MLP neurons of a small language model. Each row is named by its layer, matrix (gate and up: input weights) and neuron, and shows model dimensions 112-239. Each number is 128 + 24 x the weight over its row's rms, rounded and kept within 0 to 255. Numbers have three digits each. A neuron's up and down rows have the sign that makes its largest values positive.
Before each neuron's rows, "fires after" lists the tokens most often just before its 100 highest values on Wikipedia text that the model never trained on.

fires after: "p", "i", "r", " N", " n", "en"
L9.gate379:161168132132142166106100130147171094129114067077130127124086133096130137109116116106105104158108162115135097156154111163113105128135135086131151149091125144129134139150105153093136098134135150137115111123132157123098152136101165144107156104128134136084123157146114151150165150162108126121109118148106106102070125096127139119128139121139116132132113128149124150082112123104137126151139
L9.up379:147106124083122165133107122136112161089139137149114118149097133101138130140106168163084141160172168165130143142168122171090128152100110122133090160122149132149145152139137071125186121135152157112157111139136100149089132132105128112142122149140148158145095116138131115125073150172102165178176116159122196102128144097109108132177158159156105159136148111123155107099094136104147086120120

fires after: "r", "u", "or", "av", "re", "in"
L4.gate654:109109120118149124175125093116134104119128145122157131105172135111089150097135096122113101128165181099133105132102104143094121107177090150138156134179087147123094151115116121126112120175098159119148124121141153123102144101129124126143160119121124114155129108155162144082160101105118121138103116145118114116168135144096123113099129133083129163134160129182106139135139146161106160182127
L4.up654:105093093124150145171133122142154093133106092078132121125106113129142066114106120105092100137151118116147102175085089126105158140164127097090140142156114145149117121130131155154115102125134145151121169117164130090150154168092147129099119098169117137119147166161110142141115116088169126150129132120163123098129115113137108163127160121127143109066119105090128166132110118145130119092114

fires after: " st", " p", " St", "s", " t"
L6.gate283:101162119144150105108121119127109143170100138123135135088145139128148103170106099154136169092085134139186132122135126107096098066138127125129181102089159095096162114132175139106116114137080135150097142110122099134113126156099169149139137122115136143132108128125122094130125107105167117165119093109117109106112152136157123130139107095117119122124149104132170113143128090136159098130172
L6.up283:084119098141140165128148147160148149128112116174116125106147093109122137147156105157107084185090095128152092151158146110112108138126150164149142165106162083078105185157092105154094122157122108135125101152115140118135136126130143096059117125142128157111118095158159099124149157108113124155162133103175111155128121108113100146128091121129104076160143097090139102133134104112124159137140

fires after: "re", "u", "z", "ud", "b"
L11.gate724:148088132100106133111136117125168125145166148116099143130107168111163080149125130130161182092135114112174112142084144122113094146109126112111159131132111093091135093120135094119095143103093111134123127111122164109088127155094129131089157112112151082103103130150116148113142108144128093137122123128181124179137145167147172181097076103141126094145118147102124141121177080128134125136111
L11.up724:169089119127128135127119141136097082156159144091138151100095166091125147120133133164135150091102123093124146148082125129132145149142117194148114162146120168099138167129142097146117120162118133138125110113150115124082088145132084152126145139094094112141126133137171142162119125129138117141132150150157118105147109138137110133170146166165143116096131164082121131102151099150145139115147

fires after: " \"", " ", "e", " h", "b"
L3.gate681:100157119156134140117118116129142148085126146164145106091160128096114076137091091125074134120124164134103101083133102158067104122130148102124122114117117122098178138117110156129114147104078102101069143131084156125105133129124134139148136167128109088179135149124161100141127121150136146117088156138119140145119121136093135164137116111134147138154089169110146136134111127147160166159121
L3.up681:157111133125117139186091142143087163120119115124100151085149114139124117164097128155077157149157128111137161111123130084122122162133127154098140130136146106126126113167161087138098126063150107155142101102084106147154129094129110067128089142170123113169147139135140095139121158148140162112123129133142124153150126149098145088149135154127124119168172131104106151127101150144148124160129

fires after: "le", "al", "on", "u", "um", "″"
L6.gate199:113082129129170091113121133162106118155143124123123132083107116132113115127150120141115150112114081126153149158106098174083134130163149149084133122148147138097085106109186129104131142156173127089091078100141127136131162079151161148143125092133146125133197137133195152154126151142101174151122111150131136101146163121135154111130153143137193118145149137106109115148111129137134137124112
L6.up199:109095119161120081154124171116076127130129169094147122150157139178096128081104129117128145122118137136127082168105112137149133121117100179133098141129110153137151132108110100141149173140144142095192145136145166114080142095147129141105156096114119134147141102153119165130113111160121144094086083119151125111126136131108118153096152133155093102164119123139099109141115137136132175144126

fires after: "\n", "w", "ic", "am"
L4.gate106:133095101132139109101158097085130173109123141143138121086132165146090108108135119144212109130123108105086143152096133154154109121138169143122150171135123094140115152163139088139140153116147119162115157164125142137115160127097098112174124105089121118111142114140127130143141146103126168098095143131161108156124087132157144167092155132106119141118113126161119129138087153132068141148096
L4.up106:091136075141092139125091144153185120137119109124113154109088109132153095123105157112155150133107141176101099102146148100112130153112088142099104101110104092124116118135101109157121111153188083151161161143146110140119120155105087181146116129149118106118150114126092109130107148157167138133147139123108112146105149107104125146146098125129081142114136096120078167114149135143144132112133

fires after: "p", " b", "t", "ent", "ro"
L3.gate173:079138177113126162145153136134106165081142104070159107155110159122168098145140163139149104115148135153160159095095142150177118099134117157098109072116102116084106093138127168138139101101120105145114131106107170114115113098136167138144143103121113120091166137158101158111174172124123141162107126160101143136146140133133118159150148144072091145106117107129138143131150106084138154133128
L3.up173:142103128166080138126154110119114087131142160136127080114095162175123133120158133150140132120164152111133149142146127130136165113101100134118095135084153122137145139143096119129121158131092106148120108124092115142170128103090149123162127136097140175123081088127119157126155113163100134103135130128143130116132150094103127144077119139129136098117116108118139134129094177077128117149118

fires after: "en", "r", "am", "d", "ur", "v"
L9.gate145:093152121140120112143115148163136156113096136115127134151147157094140131111121155086120097097080138174181088129136150123121139120154124109146087070090111125125132108155137134075127153142080119103115108135154145140140111116152161124128148145130082129120182139146127103170135103145146114105156135136118109143155108139137115149067124107106155124105095116136096155149088161117093123134106
L9.up145:133118098180142154115136149091155128139097140124097130140106144153102161082116134153090115162126112164104095153098083096134101129121162145116133107109135139128162168112121105148122136161088148133131146159156151150128118134083171155114119098116125160145138123096110142120099125137124130118164155139175132145095131101149154131085096152108111125086123107126154113076103094172110171132111

fires after: "ic", "s", "i", ".", "re", "l"
L11.gate385:103079170148150104141149154173138145141138090135123139119103139109166134138126167133139115114124088132122147125112157139117174150091110152153193127142116096110149103124110158145097091164132127161134108133078102138158108098116143137173125132095134130133120116147069141142156116114136076142084103115111108103154102121108127083129122133132097169116102111084138145136102134087144143093092
L11.up385:127136142134139107123150129148146113175145079091138151163164092136104134057139166126133144085102107092132145137112110157153110127132160123141150120156113117093135118165113180091131072157123124080138116109141123168154119130133134115114168130152088131162123146126134164154154123136132120138160140130131101152122099137123098124088113108123145132137157150142162145122161104101144109123143

fires after: "b", "2", " h", "l", " al"
L6.gate340:115138125136155104132116126123127168138113126128145100121127143102140109153129107173132140118117149162106126130089098109132163156129129107100122119141105104142160148081102117140109138158182145136096154116086140105106157108176135120103117113130100077105109122124150089094111119138141106148118142142130107148147117108122165139104170095137121134138104144195104105132071126140132133104120
L6.up340:152150142115109166163101160163100090158151170135093137139158135124112120120135101139130123165115094107130138149134151127088154065106117103156123128131127182126118126109147101132134125114146110134132113145138118170100129094113097133151161155087157139125098111148144130118126101085152149123138143136102117118137121120142148107120140107206152141157128133159121123128105091158107115130086

fires after: "ou", "o", "ro", "l", "he", "b"
L6.gate589:140117143098175163135132110160120108134131118092119128106155163131145144143106168149157141118155095175127156105103103146110121142116145116139135127156146120109112174094098072141110166116134115152136113156127102141144157141146117120144084121097109095117108138107169132135147131097152084101152175153103093121135153144104130117114155134148154144169141165122117139141088151123162103163130
L6.up589:122157113144103142145137086113137116154140152150144107145085169105097088153070106164133136164141073130125148140114112095115115128135158143114147126144130150123084069138119158132121132144125108140107101132151157166156149130148124105122111150115138180136116131141136109117156109124115145144111155104159155090128094143126145114133124155132119084122146155124141119139092112138133136148084

fires after: " ", "s", "==", "ion", "e"
L2.gate588:142142161117124146121141086128133121082140103109113090105167118102171139176123120107168167155100128114098108108145154120120150134157156134112140129165115107106105091113127100101118128123089130118116150124091126097118139132113085075086141158135090151138155113134130109118114106129120115119118115120159100145143136145147100117128111164065114149111116136143149119147175128150119126158123
L2.up588:108154077089099111146133109108137106134168133080176114095127112120167100137141128184143117161104122141094103140102133162150080120129134119080148154116141105163131127165111180107127127108136158146110154133094130131163151165113133153164156137104104146104089135096140153139123113098156124123113139111154147090139144143108103125119098122120132122165166142093156129104119138143133105122134

fires after: "d", "l", "nd", "ent", "r", "n"
L5.gate721:129104174159117123138093114125184138131147091090146139128150137075115116098154143089096106139138131152132081117119137134151134128111110146109126103147125138137102119102132102118060125094122149111103117143111141145096132121183157118157117145157096129135164102168139129104182122162145115153118123107116127139105123125162094111162143132093136093081092134118091120118089139140138120173138
L5.up721:079135140093141133113119114116150138137130103148138100113125162102110121170141171163156123147118109145106136165094128143153113132129172149169112135118157089132123111118147126155141152176161113085143149164125155137123114112077127131073141083093120120109127100143108106114146135139152175130147125142145142162131091135171160131111149107103124118174163136122145114102105165163143164143146

fires after: "\n", " w", "H", " W"
L6.gate73:133101104119090149094129087139126130128131175112129099140095114106102138113090122139191146138133153100064128117144123134113148138143129126137154146124120093100127096130103129156140120162098138102129179122098120165148154125175116117112125101137152134083081120125111128138105109135136156099125087144126163148119146122152138081175116150144148115123110117125126157165140155119117156088147
L6.up73:142092113102157120105151132124124113061137105126132155160120128117133144144120102143135064132133139115156094148112100132086113175113172105092134148126128147133129114142121107152107132125141081076147172131140125116132141115152188127116123112102158104106155148160149129164118074131079100123080129133148100141156106130128119141091092132106143130119168113135175166134149148141137155095167

fires after: "d", "im", "i", "p", "he", "g"
L4.gate237:104142128148085147140107151166145076090123133156115138143117140088085136107070160148111159107133131125123122107148140159126081140103156113103115114116147128111129104131107139083104124111102096165127154170154100151119118134167136126144142125117157121086113110128125096110115158179128137145143149156107089109138144147121165127097103123134101121133136121148142099080113119150115099151132
L4.up237:143124133117112133094090098098144131108109124141162128128121132123104129109105122151119114131174153116130120157147155143124110154141137141134131125106131133157110174137089094103157098102156085148148106139130126159123136137088171172148165164154141141098127169141136068145106131149082116169139143156114128130106119141166122149097123126091114106078176140113164086102105120132085091109104

fires after: " l", "in", " L", "l", "u", " al"
L6.gate715:087123124098131146131133145126127136156151130125159147119137139088129161173160132133145114183119104120134163129134138137104174089103111135119148143153140099156134113147129165158129101145107157145144152128174124132126160181114105117114096116113123115115084134133124081122136100157148168100147147165153151092122157134139154120110110126139124155131179080136123114120124074144127065160149
L6.up715:109111097095125141132121135150121175157151148081109111117170120128111102165129142150103114133157089129164103120090117110094151115110108119140127153130135119157208105107097103150110145157129125119144088123095120141081106162145150160136133152114130113144136104112135109136134116117108151144135156111133117155097119076130147125144148160105099161096124129139086126101164111149124088150126

fires after: "ol", " f", " F", "in", "\n", "c"
L3.gate147:131097114100117140154122107144121125140124114138115125169151155109149092147118144084162132084136131173126130142135136151147101110108113148130147107143137145150097164107103116142146099111156081151117128097136107091138139162098095144124140141161138120129121183133103131109128113107145170135156102123122092107148149137101145157078146122127146092099154153174157137119124147087158108156130
L3.up147:147137155135118110100094152104140133147150093137155158124107159135161156104104124127102170110167139138128168153163099154126166136092142139136115157128105097143139162150141116148089154145104130138139080165130126149149169147112128117134090136132108132114135149121103125173094131123139152101115137109142133105129079166097137122155094192121125121110143155118113103128080130123157144164116

fires after: " s", " S", "en", "e", "i", "s"
L9.gate146:074137153153122117107139106154121117125135140142097116160131172070127171146140063103148089096140124093178119116134141133106169155168108096148146136128135125109185130136099126125126106154120096126124093127130113112119121133152126138148140143104071111142107147138143144155128155163150153122131116085124132121173130151079090126091141103133114164148108124103130138138098110099147128124122
L9.up146:175085143145116089142152124091139155120103088136110128130070137132098110142163105098136151100094163080121128156106120096097113184118128134150104146092123095089104120111101097114129120108147134076162122093168086150116113109140184144149124136144089134167118124082130091176119163141133153142151182192138141146102118142163129121116140105136131132184124131107112170106106087150099130134158

fires after: "f", " f", " F", " K", "ess", " D"
L3.gate295:142151148145127093146154126088096112135154146107109140158117110097119122115167065119153101152117120164108128121116148122061154136075121134140142155173113139144119098121128134155166092098122099108120133105111121102167124159099168136075134110062163111110090149134141129158148103122126131096092122144125124109145116146112149157126126144153127146127155100154113127111148145138088071101128
L3.up295:120154114121092104136093132098129118107128169175156165144148131112122132116143106108135129118155119116082121158105096141131138098101121105143120138118174106134147111148086099162127128152127150173156167165136120105109095138103100113103154192129103113128099114116131136182082127115120135096100148145107110104127112121126159151121125149114141167149075120138138178120097144101115118133110

fires after: "c", "ec", "s", "re"
L9.gate682:123112132106138092136152174116141136101137135103146165097133093127132143148100149109132120105161117152109082118145101159149182125086164161128095097135133124127120115170105133150145162123122136115116154169097133085145154101109154094127125154121118096145119108139158162145140111170157109136128134138134122092054120126155092095106135133137137124101149141126124103164100101155135162107168
L9.up682:148117114147096132112127097140111119172162148138127143129130164124134110159083116114084116143111139112107095145159134128142138163119161149147121144141122121096147094131148100087085114134093141135077103152145160120119125108119131139094183128132123158144098116108131126135147115113094126131124160144137093112137157138141179107108105153105074131093108117099142109137118161099149100151138

fires after: "c", "i", "b", "ac", "h", "ic"
L9.gate823:132146172143147149112156122134162174141131101106160142084182145140107111156144081167124126121170143106158116130142120117064116103110126107103131151130118156126132145108145131155118133153089139140124146106166102096103181115147112113120093158095105100135122115159183117135139095140114085163095132134122135090136113118146124152130172124106180099089087124100094105106110083145147116155120
L9.up823:150152108105125137107157153165120115101151134101080158105153132120160121162135130168135108184176124133134099123137105140164121141142118141130104110121113138160103099115128096160113152120132141151124098133103098093110121116158150136113111116110158102133139148167139102110143129109117138157100149069144126108127123112107153139171133141130174152153164135148159132130139142147140115090104

fires after: "t", "h", " th", "et", " wh", "er"
L6.gate101:147137163132144131102138087116120126184132117107099122125105107159128082115156093117139121130072130123122112134109121187095098166120137177084076107146122149103109113133121125110101168100159105139153137122091101133094140126084151091109085136144144158098103123180144138170160118132147149117115153135144101156117109131158135153120126113118132123134121175136137158110137104125113146094115
L6.up101:131105110148101161139133163130124115127120111149170126154132139111095107128138131143138162073088109112090103163104090101129143165076161111133113161130174096148153125082139154122109116120156108132131145155144139076160114156145116151188099086154090172118168137124114132125143152158114106096098138133136140140101138126134127098137123123149126152146130166168152146173130177083164105092139

fires after: "re", " the", "om"
L3.gate175:126130142127095119159160129138118103080175147092158157102130137118113122109095098142137129088135137110120141124068160139124101106116115118133117160136134126125112122092148112097189130104103120141139151070122157121102145139115137114128121090182110127087096117156190147114096092089103153147127105129129113179119094131086138115109155116136148110156144172144110117135115096155117121114072
L3.up175:131081114126118116110137170098131111130157139155106114162160133130111146135123158131127140130142118116147118109140110101099171120158134175146135135167113124122114148149160157152106127145117175106159179149174140131143107114117104108122085064153140146127165122098117104155121130100111106162115089104139170088154085090100155159145108164136085133095137154091101165085101112154134092141112

fires after: " ", "–", "0", "r", "9", "|"
L11.gate543:136132154158105157163139123143098144095147117105161108129154151121136162117141141142131119080117092099141149145139164152103162115123141147105102150160128119141100153130158105182095127139158163108090105151071123136166143137127087141130127110145088154161129132135145123150085117166191088098136082146144162144156164158138091155120104127096129121105123086112122111152114095104103109140161
L11.up543:119117143147118109118105112109145114112078112165138098150128142111104117117075109132141129157152151092093111158140128111125172070174128155135110162081107123101104122137116115111104104093166102157115170169130096080155093089136131095153126143144123109164138126137143100139139129106098132140115111131133109112099145104086108128121130128097103114191118139113100137103143144101108161136175

fires after: "i", "es", "s", " n", "im"
L6.gate394:168126146113107145126088147144149132097146130117128149163098134061088106142065085135122140086136157091173145139137096120117109153160118158156133145114111105117104105148120133117112111148124110140155110170145098126170137105153117166125152097187093144143153115133150139119100157126128126154102102157101098131129125102155140113154142104082136099150167156140184153131148125135159098110107
L6.up394:153158103167143145142092129117108165120108096118065094136135136124141144064113150158104110141115099103118099110128137108123150156155166137099110146120123132130095145179122154124147156134135114141122093153157092105154126131119125120140121154160114121094096120102129150127175139134124124141136146144154141157164081160162123103106077137132117097080173141147127114146139143149119144163101

fires after: "t", "e", " t", " e", "ro", "s"
L11.gate404:128155148111132138115131099109140172134156119104126097108092163166161125159086176123111174162090112098136073103110130142119114139134154153105139083078134139123123117142102162117117141105124145095097151135099142143092100104090145146131132116140115091102133152112122149136162131139129114099136130158172101156123164153107100128112137096082139114134163095153135157140128107125161115115150
L11.up404:126151097107106118114113123135170118111130151082117127106123152122125130137112129160118129154106099119123118122130158146157158072076104136086116146154128142114125101132093106123128130181102152111094112122082096115122110153154150093111167135112132134094119104130103133121170118153159154101148124105109108105100129143114111136140103150102122158174169106124130137115094124134135064168154

fires after: "e", " t", " L", "le", " ", " l"
L4.gate560:127155147143167134138107085118089154121100087149171146110090144089157124154115149118098124147066108126116161166142093113141157112087153107136158127150155126107143074119110108172112152112103134127137122134112151157147098155121162112088152122119131087063117132127119132112127158122140135140114138137153087104145133120145113132109120128077115090136152125121103135123091092168140124120139
L4.up560:160154117084126141124139146106110153099112141150130124107158142143120139105112132164137122150119143111135143164111105168137139172125118137107108117152122112135144142126083111114145173106127121141079113127135114132111078145164125118124172081127118101125091100146127124100141155163085113094097135103081129150138139085134128161130082109139172121152128136056125112095157119131121131158135

fires after: "2", " ", "1"
L6.gate532:105165139080132135142116126090146127125173171138106158105152141124107145147157059105121137122151141107143163137092093109157147092102113124139151084139136128157149126111119103127146125123101120122084130140092120146163109083162175128139112137084085119122130128131149077153156136088108144088138132094124102143126107070134152142118146095092084149102103107141142101156088131132107152114173
L6.up532:170147077167138127061119126133137148114136147120134133089133133151122148141171147188133122150114121129099108125151127156134085113150135138156093109134110176121147143140150097113137133095147132156114136123088104161136120115172091158142156085087089134097152090084093114162152149147149158120112143145112157121163118125091140155145107147132154120108179174164111176132137167112104149147097

fires after: " l", "\n", " L", "l", "il"
L5.gate421:064128125125140124122118135130110148162114117108131104134127103169153100135129155170150112124140132164147139141118082099095139109106164117135118103165161088097130078142162134142157089143125176106137153083114138160146149144116118098137071135117108135109140106156079096170107130114114139118139136142170119132104136166141175099137126145144159122170148133168096125145129122134115157146118
L5.up421:095103129066107149152149112120163106123092099193141164120116105128087104107124128106111135141138096122183187137100098158163124109130122108143087135074157093139121136111109094174151154157158105154165135090118131131133111141136125118097119106146138115123147089117115123112151110105099108132124130151153100185111126111165148144154141133147136121187120114146106136163146117095118060115156

fires after: "c", "in", " H", "\n", "H"
L3.gate254:143122114118125146080118105125152118121151092150136114163122154152119106072111147137155141084113128134111111129136123167110131101146144156094144169144130105116104147109153145138110122103137099137093107119142127150117138106135096117092173154099133135114154143148129112107158128104150128118116083173103155155094129081158126104143121122114090080107098132121114118170169127145115093150073
L3.up254:144084124087136149081184137138140103105073117143139092150186118135121154113117066121153096100124163149129092110104113142145156126143123108121091101129120129093164161177123089115084157101148134139140144159129148116139170097117104105109161118137145112133111151132135086146118143103148106156131143106144128087105106127144118183104121096152118103126107104112139137150172160107103171117121

fires after: "2", " F"
L6.gate749:155135140133104083145117154098103128129125111127117123124155133140122156110157094120149144108148124124146154135133149152148156129102092165134109144131142116148115106140155123128142086131111084134130126111093103138126133120152179158128131129119127105097133129169144152141188089130080147107153160114108143155121138143123088177100157133128112186141133117101132146136107117165111088137156
L6.up749:160108107132101084137070126104135096128120163141099143143130120104109108137120096101127144127126128132130137126173168153104158122111105132156104118126123178134146118110134091122147145117138102142127139177099107134178116160146105110129099104150095145099148083148142137136108116128158099133154107117139122120109108109123142110154111116134126146102156096114148144123128115132169095102110

fires after: ",", " in", "er", "r", " for", " "
L4.gate315:151136150130120146126097160112142173110146172164125122115176124168097121109143100096095117132164105126177133143115145169133096102121144108129168149149092139125121137127144133131145149148150150117093142106138136128117148133147117175106083162104140151124078131155088094167166110134184118124120153097179114128103094149136100143143120145095110075130098099141126116138108112149143109128156
L4.up315:147161117164109090117132137152136164100136144119160093117157139074108150148093135114100104142159138108099116144105172099136114101164130144101101107129160098123129149136131161135098104106108112127103129144095148104135127168148152095110111149145083119132096126144120128131141109146126096132120083153140106173099170142110102142094092096094124160112094090126117153151152093108143174170168

fires after: "ers", " v", " p", "0", "re", " d"
L4.gate208:085125124140171138152166092094152109080120141131153124125124120099109110156107132110126115126120120084081109149161118144126089141103106119131151145139131102154158154160138147120148080118135132108106144142168130135089163093123110130115080101153144152100129134164135098135094109099159144157099076109159160091127151144144174086122130146115129168123184102129147159114113096117104129131158
L4.up208:138098075115099131114112119105132106086096085110101162131145130173116109078095126136095089134134161111147119152158102107122156135176151149163113104128155091161131153120115143126090160155128116103127114148135108116095106093105186161164160106118116156101153168136175107157124165126119124151159106108108157111129144091152137130176135184138099120089141117133134157119121170158110110165138

fires after: "v", "r", " R", "ic", "av"
L6.gate710:128083107117163119154123112130162154123170137113122170119072155128135125136121130117126076088138128165155108102093146145162098141155085192124105090114112091111158105100128147131119144115138174089128135114133141144137096153129104145147144161135121119164139098140128140137141120104131172146140110105125122127159095129162114116107138114123165110103120125137111119150088146162123147098116
L6.up710:105118111179157085161064140155162124115142136123137129090142104079106131098144132135105155158133074138125142117108104133158122120160093107075127118155119116132136173119101139136106107122133131089155103137120148149113096135165166112154110107130090170096144184156139146095112109107144130123141101124119109163114154114148140096120100114121153135115154150118113165080151157113137131060093

fires after: "at", "t", "a", "is", "et", "iv"
L6.gate106:126163116129142169143148153115127104130094100141107163147129139121108108117097137105148108164091091103107110148136140151123124146132129178145144138151173121107114102125186132126101160151137097118094140118133126168157074144143148167130116130159126144152102145116151105108098137117112097128115153102121144157126127112143103126127127117168123151123147171167132150120137089096143132148168
L6.up106:094093094147138177106146147142153136117172122150140115123142147135129100157111125140152119096138154125114072121143109123143165146111111136119127188088143130098156142118097147141088146150148086152104153152143120125120111144158132149146126139144116083111127135149142121137103169126127154121134146110184109156110103111140136137133128079152088170100137160109095115176105119080131117088106

fires after: " wh", "he", "i", " h", "l"
L4.gate721:136151162160128128139130116114148110093081114162171123167131100114120093133090140107152161115162094099156121142145093122151084130128192158140150168116123116085098145127161096145099142125145143129130101158154149181157148118173137083101124123107128114144096142110130130123116121131125102136159121121148146094132117135102089134128065136100110121176134154104129083097098129135120126132131
L4.up721:126146118138129098158118115160129097145107121174102127092132098097157170117117108132138117109104155139141150118125117164095115122163124139166167135115138095131103108143095118121095099141133081123178091077090150085134158140130115142141144172141115153151147149143148096149098110127128085110144161115155146158109146137142137123131121130143131115116133117135152119100134150107175104116101

fires after: "t", "T", "est", "ent", "c", "ar"
L6.gate166:144133156099093129140130138158105093142095087101136140139113099141153126110150153113142105156102152115149116154126102108126139153133143156150135112133090139132174091174150166126104154135107098090081153105184136108164127130100130119113109121084097151107125142122147118141167179153102123161123148161154093114106141148126114105144080141072164098145115184111129140129140100167097100144129
L6.up166:162126140119129132116172111117160114142133093080090137113152107145151104137153125149113086120141163116133154164111137092151108173110091160128126159122113168165157108155128130128130156131110135132160144103144117094138138116132156111126153123117106174133098128136129109118095159134075106148143147123106165083097111140120115166119157144133088130150118155116153155173145091129155155162174

fires after: ",", "re", "h", " and", " that"
L5.gate796:158165101106148108126120151112146125162105131123108183089138145151103088091147084158134091094111115115104148144143066196101159159137097152113108143142083101117105082127128113125134119117157141131129109086103103132159163144154122146109161123136113109119099091125187138112105123140124120098163130089145115109109114126144120094144169089101151092087136141091150104130156127145157148119108
L5.up796:150119111150146124141134139105151111078128117170123140170119151144148091130135114157163146112170165113136144088112127097188107163136115174120139142153097166124158148140118111148149098135126063142143128106110157167156161135094149168115089144088177155116127140111156134133161152123115112152080099104122164140153117138118133187155102161138135123083087139093117154115105155156117098153134

fires after: "ac", "oc", "c", "ec", " U", "in"
L3.gate653:136166133102151138116106143132102155122092114101141160126126154122139141087134139086147158082135145133143107133094148113172125154126164146092126084141138123152125101134118143135101144159105104131097088139111152128144111119119121118134162157143149117127171118170153174173117098133156093128118165177103090131156182141136111140134147114098152136130130143144184168150109159117111124143119
L3.up653:128126096128099111123092126152114109114155086104143147128119131130106180136111114127111134111171114115097118114103133092087122138138123110148097150148078122116112118120111118123099147116132157159114112175136111147097113143166131195122136153149085090128097104131116133164086109125131088136134161164102099120157122162147145088099092155140145165118131140129141084112100169127125129153138

fires after: "le", "st", "e", "an", "ec", "um"
L4.gate302:123103134074116123096131108087090103155134122091156092122096116132123130153119140109111156152130159102140137200100116103151113121117147136112126121167112178089102134131140091138133163125146111114146153136116125178119123119130119149134156102107159116080097154132158188153113130126129099127128093125145117088127122114156133140149157180131173062151119140141108149148132129149149170144147
L4.up302:107164137162095099129131126119125063129101113149113116138145120142094090119063130150148171125131147157148132156122109120159106112120151113150101129127176099121166096122116135149136171121144161101150160155082099131131114138156105126145167156093125141069117153088122113129123102143101110143106128085180165113121162134146144106129137128101108096147135136166161141163105177131132133162102

fires after: "e", "le", "u", "re", "t", "c"
L4.gate529:140127139110147102154099124155097139117128129115141151095141136091169133117120132105158131143125146112129174142103095107119115194135131148133165131122088100119168152135163129093140099104125126063130089104176097163191111154090164134108123117090094145137167113128135131127132151141110087121102130112134131104095112139149117107086150142113140080144144157151134115117137137156137126142101
L4.up529:090123161107069109151175122167127162116097101119117142134116140118149102130127162119128129127133110130135089099122091112162142102116138151088147086162096162134148186154082155153087112143105159159172163088132125147151097157131118138151161112091135157147161129127130132139124150128123097162163124108128111143165139143147182135124115118115128169155127159112102176126136145150108126134121

fires after: " f", " h", "or", " F", " H", "e"
L4.gate757:162132107153120100129085144139154077142131082145162095117101115083161113121093103092111151144115108116115137107122159137146139100146138156116136115141089090124145107117148139143160121153126099145118135151097123175110125152141188116172131106125065137145148164094100071157175108118084108124089127125147105153102139100179153139132104098141160137152131115110151118105113167115106117127094
L4.up757:167112098104135143169126165114106136106112125159171128102103114161142132115117156104116145093150124109082172141104105153129143155143135145128101176123151095109084092130160148138112115109128160138116134121112133170109158159144148140153103101137101096130123085121104098162088106192132117108102124134147141158139153120132144138152117137149139140160163103122116113124121175141112128124124

fires after: "r", "'", "en", "er"
L4.gate380:106114104202115147150129107168137138136158120085117142114154153105096108133133131140108116101133144146121132128090152102129085108144108108162118162130127188141122150124173129138151107115140110120105156109132097092138115146124103157152078139186119135094123151089109116137147117114158107118165136110131119142140091131123105091098113102144156171140159140157128108155083089162149165128157
L4.up380:159146117126120119145129110130151118103118136134101148117061153121129138162123099153114122115148114123103126101087101106119096144087118083141114134118154108122100141117121134133171132148166124120113122129136152139139166148139131129140072161138125169145103136110159122159119123109104154133123111137127095141111136181115098115071062133106144174124117098124130117117129092090143139145176

fires after: "v", "if", "f", "w", "ec", "ol"
L4.gate483:115140114130109099125128131111126150141118126158151125155147159131111121122114089134142131147148134111142157093114109107110155097175136122112124161180124118131123098159112137132131134123127148144094144180104122133141104142166130090096137101140123122153142159172169118121125131146126111159144110116101151104128107172131083127128139140136156126149152091177159084104077129119133159094167
L4.up483:157128148148133162147090119175170125117107097109160131087157111107124120120141093083157144119129113139095140144105139099136100169087099150170111134147129126155159128135156090100129127130111139170102141137119129106102150102152123120132142152105098100130152119148157168101148129100131125123140127085136168147174113108137157181099101114119109115091120107140088139153080128140109156154125